Part of a small language model's weights.
Architecture: RMSNorm before each block, learned and rotary positions, no biases in attention or MLP, untied embeddings, normalized queries and keys.
Training: a variant of Adam for these matrices, 466M tokens, 7105 steps.
MLP neurons of a small language model. Each row is named by its layer, matrix (gate and up: input weights) and neuron, and shows model dimensions 218-313. Each number is 50 + 10 x the weight over its row's rms, rounded and kept within 0 to 99. A neuron's up and down rows have the sign that makes its largest values positive.
A block is one neuron, or neurons of one layer that tend to fire together. Before each block is what it responds to, as a language model described it from the Wikipedia text at the highest values.

Introductory phrase end
L13.gate210:59 41 42 45 45 57 45 55 69 66 52 54 49 57 54 60 48 58 35 46 50 51 65 42 49 49 55 56 48 40 37 55 57 37 45 27 47 39 54 46 43 45 43 41 50 30 55 31 49 37 43 53 42 44 65 47 52 42 63 56 52 38 53 61 32 45 51 57 60 46 48 58 47 60 29 62 53 36 35 48 27 56 60 40 62 35 41 49 36 31 56 38 52 37 54 40
L13.up210:48 39 50 43 63 56 47 52 54 33 62 33 43 31 48 33 26 52 51 43 56 43 52 35 42 45 43 49 35 41 57 67 63 48 58 53 42 50 49 66 54 42 48 52 39 48 54 58 48 44 48 48 57 56 65 37 38 40 54 58 54 54 77 59 50 43 58 59 54 62 65 46 43 64 61 30 59 35 43 63 48 51 50 50 50 49 72 62 42 57 46 39 47 46 56 41
L13.gate356:37 50 44 56 54 33 54 57 41 43 52 50 53 47 42 40 45 47 42 61 41 39 48 44 46 42 58 44 51 41 50 55 39 38 40 59 41 60 55 56 59 34 58 46 47 37 46 62 59 52 54 54 61 41 33 51 25 30 45 50 50 62 38 38 47 59 57 44 42 53 69 39 42 34 46 77 59 50 52 49 50 62 59 52 41 73 44 54 42 45 47 68 30 40 38 41
L13.up356:54 42 49 68 52 38 45 54 34 51 41 52 66 45 43 55 46 40 50 61 45 44 44 22 53 28 53 52 31 51 44 63 49 54 46 54 63 37 56 62 37 57 46 33 50 43 59 50 22 48 45 41 44 48 53 44 38 37 55 56 46 48 52 59 52 30 39 50 51 56 36 44 30 66 45 58 80 45 60 56 30 54 58 32 45 52 59 43 39 52 47 28 42 41 41 35
L13.gate426:53 62 34 42 58 44 46 45 64 45 54 44 49 59 37 45 43 62 66 48 32 43 60 45 62 39 42 55 43 44 35 45 48 45 56 34 47 42 37 61 56 54 49 53 46 35 42 48 53 54 40 41 73 64 57 38 59 51 57 44 33 54 65 47 45 49 55 44 31 61 29 58 48 39 45 50 47 44 42 50 43 56 58 59 56 49 53 37 50 37 40 42 57 45 44 35
L13.up426:44 44 62 34 37 54 40 61 57 26 62 53 40 33 44 28 43 29 57 47 45 44 42 43 40 46 48 61 53 44 50 49 51 53 51 37 49 38 18 46 39 46 52 43 56 29 47 49 47 46 47 52 51 43 50 48 43 46 57 70 45 60 47 46 49 46 68 66 53 37 25 58 67 54 45 69 35 52 52 58 50 64 57 52 57 47 47 48 38 54 38 43 51 38 54 63
L13.gate508:29 58 67 46 51 43 51 45 49 36 38 44 53 61 47 41 63 36 53 51 35 45 28 40 60 60 53 78 51 46 51 39 54 45 48 53 60 50 46 67 51 27 67 44 50 64 39 53 54 48 40 32 45 50 39 56 59 37 49 59 47 45 62 45 59 36 43 54 38 43 52 53 45 47 36 72 62 52 53 42 59 55 52 38 58 53 47 55 50 40 46 59 51 56 47 50
L13.up508:49 50 33 54 40 39 46 61 52 36 67 58 71 46 53 48 50 39 54 57 40 42 57 54 58 49 55 48 66 54 52 36 52 47 55 46 62 40 43 60 44 54 47 48 43 36 31 59 46 47 45 44 41 32 47 34 50 52 55 47 42 55 51 20 38 44 57 65 51 63 48 41 57 55 45 40 52 30 56 64 43 42 42 48 61 54 38 46 49 43 51 42 46 61 49 57
L13.gate524:38 49 47 52 58 37 40 47 45 35 51 44 66 34 51 30 56 35 56 38 53 50 42 56 51 47 57 41 50 62 53 49 41 57 59 42 55 45 53 49 41 45 64 38 44 43 55 44 38 49 69 50 41 66 47 56 40 43 51 50 62 43 32 67 56 53 51 40 54 46 58 70 41 63 51 47 60 42 57 50 52 55 34 54 61 53 61 60 54 42 45 42 57 54 49 49
L13.up524:53 50 55 46 51 62 50 50 50 44 56 56 50 48 61 50 62 50 35 65 44 61 62 51 55 58 54 66 43 78 42 49 45 49 46 67 40 51 42 54 46 54 38 37 37 55 40 35 53 64 62 40 38 27 46 50 66 46 62 50 61 53 34 47 28 52 52 33 56 51 37 58 61 50 49 55 44 56 66 42 37 49 50 50 53 29 74 48 54 42 39 49 41 47 35 46
L13.gate679:50 65 49 39 68 31 54 40 59 38 57 43 58 46 57 40 43 56 64 57 33 62 60 50 56 49 45 58 48 69 50 63 65 73 53 57 48 43 52 56 42 54 68 45 46 41 50 34 41 52 30 54 60 64 66 61 48 46 53 48 45 50 52 67 37 56 55 49 36 64 51 38 47 31 57 55 53 55 62 50 67 56 43 50 45 69 65 48 48 51 75 41 59 56 48 54
L13.up679:69 43 37 27 46 57 52 51 63 41 20 47 46 72 53 45 40 40 57 56 51 40 44 62 41 56 44 62 74 27 51 39 45 44 51 57 55 58 53 49 49 43 63 55 38 44 43 47 50 46 44 61 42 51 58 68 55 59 50 47 42 43 59 26 60 47 51 49 60 51 31 56 66 57 54 55 36 59 51 66 54 51 52 61 38 25 35 24 42 36 35 35 66 41 52 57
L13.gate895:41 63 47 59 50 42 53 48 40 30 55 40 42 51 53 42 36 49 52 50 61 60 39 31 51 52 40 52 44 46 28 45 24 66 51 46 47 30 43 34 53 41 64 62 54 51 63 47 44 51 36 55 52 43 52 52 52 51 42 60 32 54 60 44 49 51 56 46 65 63 54 58 52 24 54 62 56 39 64 59 65 58 44 50 50 56 56 36 60 43 50 48 54 44 45 69
L13.up895:38 60 60 53 72 43 37 58 45 37 49 52 40 35 53 41 54 34 34 45 47 59 54 51 69 48 62 35 49 54 31 69 35 62 64 48 33 44 44 47 50 40 49 39 42 34 74 52 46 53 39 49 34 46 36 40 50 59 56 50 31 68 65 49 29 49 50 49 38 58 48 46 47 39 57 51 60 51 43 53 52 71 48 35 45 40 57 41 45 52 51 44 37 43 26 59
L13.gate1058:66 45 56 46 43 64 57 38 56 27 62 65 51 65 43 62 43 60 49 58 49 52 57 44 42 41 64 49 49 63 43 53 38 42 67 56 50 45 34 45 57 38 68 68 44 42 49 63 57 36 50 34 42 41 54 41 56 36 58 66 36 38 35 53 44 47 43 46 46 47 32 52 54 29 49 49 42 39 45 57 62 45 46 44 47 44 60 48 16 47 60 44 41 64 65 55
L13.up1058:54 61 37 36 36 43 32 51 49 45 45 51 58 52 48 43 53 39 38 55 42 48 53 39 43 63 51 52 55 61 37 57 55 60 65 46 54 48 47 48 50 57 69 70 44 44 50 67 56 51 51 49 39 53 46 42 43 43 41 57 47 53 50 60 64 50 68 52 49 66 32 53 52 57 57 56 58 28 32 46 53 63 60 47 38 54 39 64 48 35 49 41 59 56 47 57

Word-initial name pieces
L7.gate362:48 69 53 31 55 43 59 35 37 53 43 59 40 63 45 52 28 65 49 40 51 67 47 31 45 50 47 43 49 41 54 44 35 41 56 57 48 45 34 50 44 50 53 55 55 52 44 52 48 60 54 42 64 57 41 58 47 46 42 55 40 56 47 52 36 37 60 31 57 55 48 57 60 63 54 52 66 51 28 36 50 49 61 54 51 47 37 45 62 47 52 48 34 57 44 42
L7.up362:59 52 52 33 53 64 37 57 48 55 63 40 38 35 35 54 39 55 40 49 52 47 44 33 35 61 49 56 48 63 52 45 51 41 45 35 32 72 54 42 65 44 39 65 52 53 55 59 38 59 65 53 41 56 48 39 54 57 39 49 57 49 32 58 35 32 46 34 38 61 64 61 51 47 61 29 63 65 56 45 53 60 59 52 30 56 44 44 48 66 54 47 46 57 52 48

First-name openings
L2.gate100:53 56 24 58 46 44 56 26 66 52 53 55 43 73 50 57 52 49 43 42 46 56 46 54 43 29 43 48 37 60 35 44 37 55 60 46 40 70 35 62 53 61 49 31 37 53 46 49 53 61 40 56 70 70 41 59 60 40 52 52 54 41 37 56 32 46 49 66 54 74 45 38 47 38 38 54 40 47 36 37 50 67 49 63 36 33 53 43 56 45 56 69 36 42 54 50
L2.up100:58 51 23 48 43 54 50 47 67 59 68 67 35 67 52 51 56 65 49 38 54 44 48 56 50 54 28 49 55 57 41 30 51 47 59 52 48 46 30 59 50 51 63 37 33 55 55 58 66 43 61 50 59 63 51 60 56 40 65 64 65 57 55 35 32 52 54 60 46 80 52 53 62 36 34 49 46 54 35 32 58 55 49 49 42 26 54 71 61 49 57 53 35 34 58 54
L2.gate261:57 34 54 55 52 42 31 59 44 50 49 57 46 56 51 51 49 57 28 63 51 45 46 42 47 50 44 35 40 64 60 46 58 16 59 41 69 28 45 49 55 51 36 32 46 48 35 47 46 64 44 40 42 40 47 48 53 38 50 53 56 53 32 58 49 76 50 46 54 34 56 53 39 68 39 72 51 35 54 41 44 61 52 43 43 54 54 51 47 37 57 51 41 63 55 50
L2.up261:55 49 35 59 53 51 28 65 44 48 56 60 38 55 44 41 68 45 45 53 57 41 53 51 51 42 51 51 44 56 61 44 63 36 55 39 71 42 51 56 53 44 23 28 51 33 40 53 51 50 43 55 38 34 66 40 62 71 56 67 61 50 45 53 55 57 41 50 60 45 51 38 43 68 44 78 50 37 68 44 51 38 47 37 40 62 56 50 55 48 44 57 31 46 58 52
L2.gate360:35 59 24 60 59 51 49 31 53 50 42 42 37 64 38 53 38 53 41 39 36 42 49 44 47 56 36 50 49 50 51 50 47 46 52 52 52 52 51 49 52 53 68 42 49 38 62 48 48 51 52 73 69 64 43 42 72 52 65 41 24 29 51 55 28 40 50 51 60 42 44 48 38 40 61 45 36 46 29 39 49 61 38 34 42 33 54 70 72 39 48 60 46 51 65 52
L2.up360:42 74 44 38 53 46 65 27 62 51 54 36 41 41 52 61 38 59 40 61 54 48 48 38 31 52 44 53 53 50 42 57 59 37 42 39 46 66 43 36 54 49 66 35 32 38 64 40 46 64 42 53 61 62 45 52 57 37 49 49 24 48 47 38 29 38 52 50 57 64 49 52 61 30 61 47 38 58 48 44 56 59 39 43 56 37 43 55 63 57 54 51 40 55 63 57
L2.gate402:68 45 62 48 47 55 22 62 58 56 42 56 52 60 33 48 42 50 50 56 48 43 39 46 49 46 38 36 41 69 66 36 67 41 55 45 65 31 49 37 59 43 44 36 39 41 44 50 45 42 41 57 41 40 77 60 56 48 52 75 51 42 37 58 42 67 46 47 61 35 44 40 43 59 45 67 54 37 64 46 46 53 42 49 44 67 66 55 40 35 53 59 47 46 60 36
L2.up402:60 44 52 58 58 64 36 56 46 45 48 56 45 48 40 37 53 52 33 58 46 37 41 53 51 22 34 47 41 62 48 42 53 27 66 57 67 38 34 55 51 41 30 28 61 50 40 51 63 50 34 39 46 37 45 51 53 52 48 49 51 46 27 62 54 70 44 40 57 41 62 43 36 59 42 57 61 29 59 37 48 36 55 45 45 71 63 54 44 28 52 65 31 52 53 56
L2.gate835:68 33 49 56 53 51 22 52 50 53 41 42 57 40 39 35 37 63 33 60 49 40 48 53 48 48 48 25 48 69 48 33 49 26 61 56 58 25 54 43 62 44 53 33 47 36 36 53 53 54 38 45 55 35 67 63 60 40 46 58 60 55 28 57 53 66 49 51 58 31 47 47 47 54 40 55 70 32 54 37 44 44 59 60 46 74 56 58 51 38 47 61 39 43 49 42
L2.up835:60 48 47 51 60 57 37 64 51 47 58 60 37 52 38 41 66 46 46 65 48 34 49 59 39 37 42 50 51 61 61 34 50 33 53 48 76 49 47 52 62 48 25 38 34 43 49 60 54 40 45 60 44 38 66 42 52 76 58 59 47 47 23 61 49 71 49 49 55 37 54 39 46 61 54 72 53 46 67 54 58 34 56 50 44 64 60 54 48 32 46 69 43 45 63 55
L2.gate1005:47 73 39 64 61 42 57 43 47 51 75 56 39 58 52 52 50 57 34 43 46 58 53 43 54 64 40 65 44 43 40 48 56 47 41 55 45 41 50 49 56 43 55 35 44 52 51 40 41 67 52 56 49 57 43 58 69 60 60 43 33 42 45 49 34 50 59 49 71 72 42 60 61 26 58 41 30 44 36 41 51 60 53 55 55 28 41 82 63 38 42 55 35 42 72 37
L2.up1005:37 60 26 50 41 47 63 55 55 48 62 46 59 64 47 52 33 59 34 53 53 57 52 34 48 47 35 57 44 52 34 56 51 29 52 51 42 58 51 32 44 55 49 43 45 47 49 40 55 62 36 57 62 71 38 56 58 41 55 53 31 28 41 38 47 37 63 45 48 74 43 40 54 34 55 51 36 42 28 33 45 43 53 43 43 38 42 62 53 47 46 69 23 44 61 39
L2.gate1082:46 60 43 40 20 42 53 47 49 52 43 55 52 59 58 43 39 47 37 46 40 41 63 51 68 42 50 49 49 51 45 51 46 56 54 59 54 43 64 47 34 52 57 41 37 56 41 58 51 41 45 54 66 51 52 53 53 52 24 39 45 65 52 47 35 40 36 35 42 28 54 46 34 60 59 53 57 44 49 54 36 40 62 41 36 46 60 54 53 60 41 47 47 53 30 61
L2.up1082:62 58 44 47 50 51 40 47 43 47 58 62 64 55 36 55 37 46 45 61 77 22 37 51 59 63 30 56 57 59 65 54 50 48 44 40 61 32 56 60 50 42 43 58 57 53 49 51 51 44 47 48 66 59 45 74 54 48 46 50 49 28 58 54 48 46 53 52 62 58 40 47 58 50 61 32 50 41 30 42 55 55 50 53 56 44 33 40 41 39 53 42 64 48 59 38
L2.gate1297:63 63 42 51 52 47 63 51 43 37 55 50 53 56 44 59 51 60 50 37 62 56 66 30 73 46 45 59 58 52 40 54 28 33 81 26 21 50 57 59 54 48 35 40 48 60 37 40 68 54 38 49 39 61 49 46 43 39 47 44 48 39 52 42 50 52 48 51 60 49 57 47 51 22 37 45 47 49 36 23 57 48 43 50 33 46 47 44 57 45 47 54 60 39 55 59
L2.up1297:55 69 43 57 63 48 62 61 48 44 69 53 46 40 74 63 42 52 64 46 45 52 77 46 55 46 39 72 42 29 60 44 56 44 65 48 46 51 48 53 56 48 44 54 56 52 55 46 55 39 37 48 39 52 50 51 54 46 52 50 49 54 53 42 45 43 46 45 48 63 62 56 54 34 45 51 39 60 31 46 63 51 36 48 59 46 39 45 72 61 60 53 40 49 67 54

Mid-word fragments, War
L7.gate872:44 62 45 52 51 49 44 68 69 59 50 52 51 62 36 57 44 39 49 40 30 54 55 50 56 53 43 49 55 55 49 43 59 49 50 44 41 47 40 55 49 45 51 59 72 50 56 54 50 42 21 48 58 59 53 56 57 56 54 43 60 46 32 42 47 30 44 49 59 56 53 52 42 64 42 51 45 56 50 32 50 40 56 70 40 47 73 55 60 56 78 48 35 51 48 67
L7.up872:62 47 49 48 60 55 44 34 51 61 53 51 33 58 42 46 46 52 49 55 63 46 43 55 44 52 55 47 55 38 43 40 48 42 41 43 47 55 58 52 45 41 29 37 63 35 52 70 33 44 62 31 72 41 39 54 59 57 58 46 65 50 41 45 58 49 27 53 48 49 74 49 50 47 46 48 37 44 48 40 52 45 52 36 62 56 52 26 43 53 56 37 59 49 47 54

War and military terms
L2.gate34:33 59 51 53 27 55 56 62 38 34 40 60 18 50 65 49 45 57 57 51 51 34 56 47 53 56 48 44 41 50 44 44 54 50 73 31 45 44 45 55 45 41 42 52 49 33 45 62 49 65 38 41 60 50 36 28 51 49 52 42 57 49 55 51 44 43 50 35 59 34 63 62 53 38 44 58 52 55 56 45 59 27 40 42 61 47 49 34 45 40 53 61 46 47 43 54
L2.up34:39 50 53 54 52 73 55 39 61 40 55 66 50 44 35 54 45 48 37 52 44 47 57 52 47 63 37 36 58 58 50 45 53 58 32 43 44 59 39 45 57 61 56 40 48 52 64 68 59 70 58 49 65 60 54 34 63 50 50 40 42 52 63 43 69 51 42 47 58 51 48 54 44 46 42 36 73 42 69 52 62 41 44 42 53 58 51 60 66 50 34 50 36 41 57 63
L2.gate75:54 48 56 55 58 43 51 51 52 52 51 53 59 45 31 55 40 67 46 52 40 42 30 49 60 48 63 50 43 51 38 48 69 46 52 63 43 47 38 22 43 50 59 81 46 41 34 45 54 66 48 39 71 63 35 39 55 50 51 43 52 54 65 43 53 48 49 33 62 36 42 51 47 50 45 48 51 42 36 59 51 48 61 52 51 65 53 48 48 46 50 55 37 45 40 49
L2.up75:47 73 28 45 50 40 65 70 51 56 48 68 45 69 38 64 53 49 39 47 54 33 58 36 56 57 45 64 48 48 55 57 43 45 35 42 44 53 35 61 45 45 45 35 56 52 41 42 57 39 51 57 55 54 66 49 47 42 37 44 46 46 45 53 56 32 38 49 43 40 44 61 47 52 37 70 32 56 58 51 59 53 44 54 48 52 64 35 46 48 45 49 49 63 53 47
L2.gate184:33 66 40 42 39 61 42 55 54 56 41 52 40 33 63 58 23 56 53 41 44 50 21 37 63 30 49 30 63 42 34 50 60 41 65 27 33 51 51 52 65 55 49 42 60 55 56 58 61 53 47 45 52 57 38 57 53 35 46 24 32 42 67 66 73 50 50 58 52 55 53 72 50 40 45 49 38 41 29 34 41 55 39 48 58 50 54 55 54 31 56 50 56 45 46 45
L2.up184:31 64 44 44 50 64 33 61 52 55 53 50 38 20 55 49 38 51 61 39 52 39 20 32 51 32 51 30 67 42 43 48 61 43 55 38 32 46 58 43 58 53 54 29 66 57 67 60 47 41 67 49 35 51 42 46 51 51 47 38 50 44 60 66 70 58 49 55 48 60 66 65 63 38 39 63 50 49 36 41 48 43 43 45 59 36 57 54 56 42 44 45 61 49 53 56
L2.gate538:44 55 51 59 58 37 41 44 66 52 53 65 48 69 57 38 52 48 57 43 46 52 49 60 56 50 34 51 53 39 43 55 57 61 68 63 39 43 28 38 45 42 59 47 43 50 45 46 63 57 62 39 51 59 33 46 42 40 53 52 45 45 46 46 53 58 45 40 35 53 59 61 35 56 68 44 40 41 53 58 51 45 38 66 64 44 61 39 57 48 58 45 28 59 42 47
L2.up538:48 50 58 59 47 43 51 67 58 43 43 68 47 50 53 39 55 60 45 40 39 52 59 62 49 62 43 58 44 44 52 57 47 58 64 66 37 39 27 35 33 29 60 37 54 50 39 55 54 54 60 48 48 49 36 43 47 51 54 55 61 50 42 48 51 58 43 39 39 41 75 64 51 59 72 43 43 50 55 55 56 47 55 67 59 31 58 46 49 50 34 50 44 55 37 48
L2.gate599:41 48 43 34 60 53 55 58 46 41 41 45 44 55 47 29 54 46 54 61 40 35 75 32 49 51 51 37 47 51 38 46 52 43 45 39 55 51 37 71 48 49 39 29 61 50 30 70 52 47 56 42 36 53 49 09 30 46 61 53 52 51 29 60 49 50 54 43 49 42 46 53 72 53 25 36 49 46 60 55 70 46 54 49 44 30 54 49 38 51 49 50 36 63 73 65
L2.up599:53 51 57 48 34 60 56 54 66 65 49 63 40 58 32 36 41 67 42 41 46 45 51 45 35 52 49 53 54 65 41 46 41 65 43 54 37 46 52 52 64 44 35 60 43 59 51 68 36 51 51 59 58 52 42 34 48 55 54 28 38 65 45 58 59 51 50 63 53 53 41 36 63 48 40 44 67 59 48 48 53 47 55 53 53 45 62 57 57 36 60 55 52 37 57 56
L2.gate638:54 48 50 30 50 59 56 42 67 42 61 58 24 64 72 52 46 47 46 36 50 60 49 42 51 58 43 47 57 49 61 45 33 50 48 48 56 38 46 64 55 48 35 45 40 38 51 57 54 37 59 43 51 63 44 51 61 59 63 40 39 54 50 47 46 41 43 57 50 38 45 58 36 39 42 50 41 51 47 46 51 51 44 34 43 54 54 55 55 34 41 42 52 50 45 48
L2.up638:43 43 42 59 62 55 37 43 59 53 55 42 42 23 44 50 53 44 61 52 46 37 53 46 47 61 47 59 48 52 40 48 33 59 59 42 23 59 67 58 43 59 58 51 47 64 54 57 53 60 60 42 54 53 40 53 41 51 53 45 67 55 50 63 70 49 38 32 58 55 51 43 49 62 47 44 78 52 53 28 62 55 64 55 53 49 48 45 48 41 38 46 59 48 33 60
L2.gate723:54 56 52 42 39 57 50 35 62 51 51 61 36 58 64 51 43 51 65 43 37 74 30 29 48 39 53 39 61 40 32 38 51 61 48 25 40 48 43 40 52 49 56 35 61 58 60 59 46 66 40 40 50 57 42 57 52 48 44 47 51 54 43 58 34 44 44 61 45 50 50 44 41 32 34 72 43 62 38 54 42 62 65 46 45 60 60 58 56 50 52 46 49 39 47 63
L2.up723:54 44 61 50 53 54 41 56 63 56 72 54 42 44 48 53 40 49 47 52 45 58 46 40 48 54 42 49 48 43 52 57 52 43 54 58 47 45 52 55 36 53 47 48 57 57 39 55 43 54 54 25 48 60 58 59 56 56 65 47 65 50 49 66 44 62 52 41 50 60 46 41 39 38 69 47 38 49 43 55 48 51 55 59 43 62 38 47 44 53 51 48 39 27 45 48
L2.gate996:51 64 49 32 47 74 48 52 45 46 38 61 52 33 47 59 63 45 51 33 53 49 59 45 55 55 55 67 39 38 52 55 43 60 60 53 28 53 46 45 34 50 48 53 50 48 55 41 44 71 55 57 51 55 51 39 59 32 70 43 54 40 48 44 61 66 60 60 48 57 39 44 39 39 51 51 34 31 53 49 55 56 63 33 44 45 48 59 55 39 47 45 54 57 56 54
L2.up996:38 41 46 68 68 71 44 46 55 45 46 44 48 46 65 19 37 36 52 36 62 49 47 62 43 38 47 37 70 61 56 38 58 57 70 57 51 42 58 44 38 53 50 50 50 48 59 58 66 68 44 58 27 55 46 52 64 40 53 41 53 48 70 36 40 48 50 62 45 54 54 46 46 53 40 67 45 42 43 44 52 52 65 51 64 39 59 43 62 46 45 38 58 33 57 47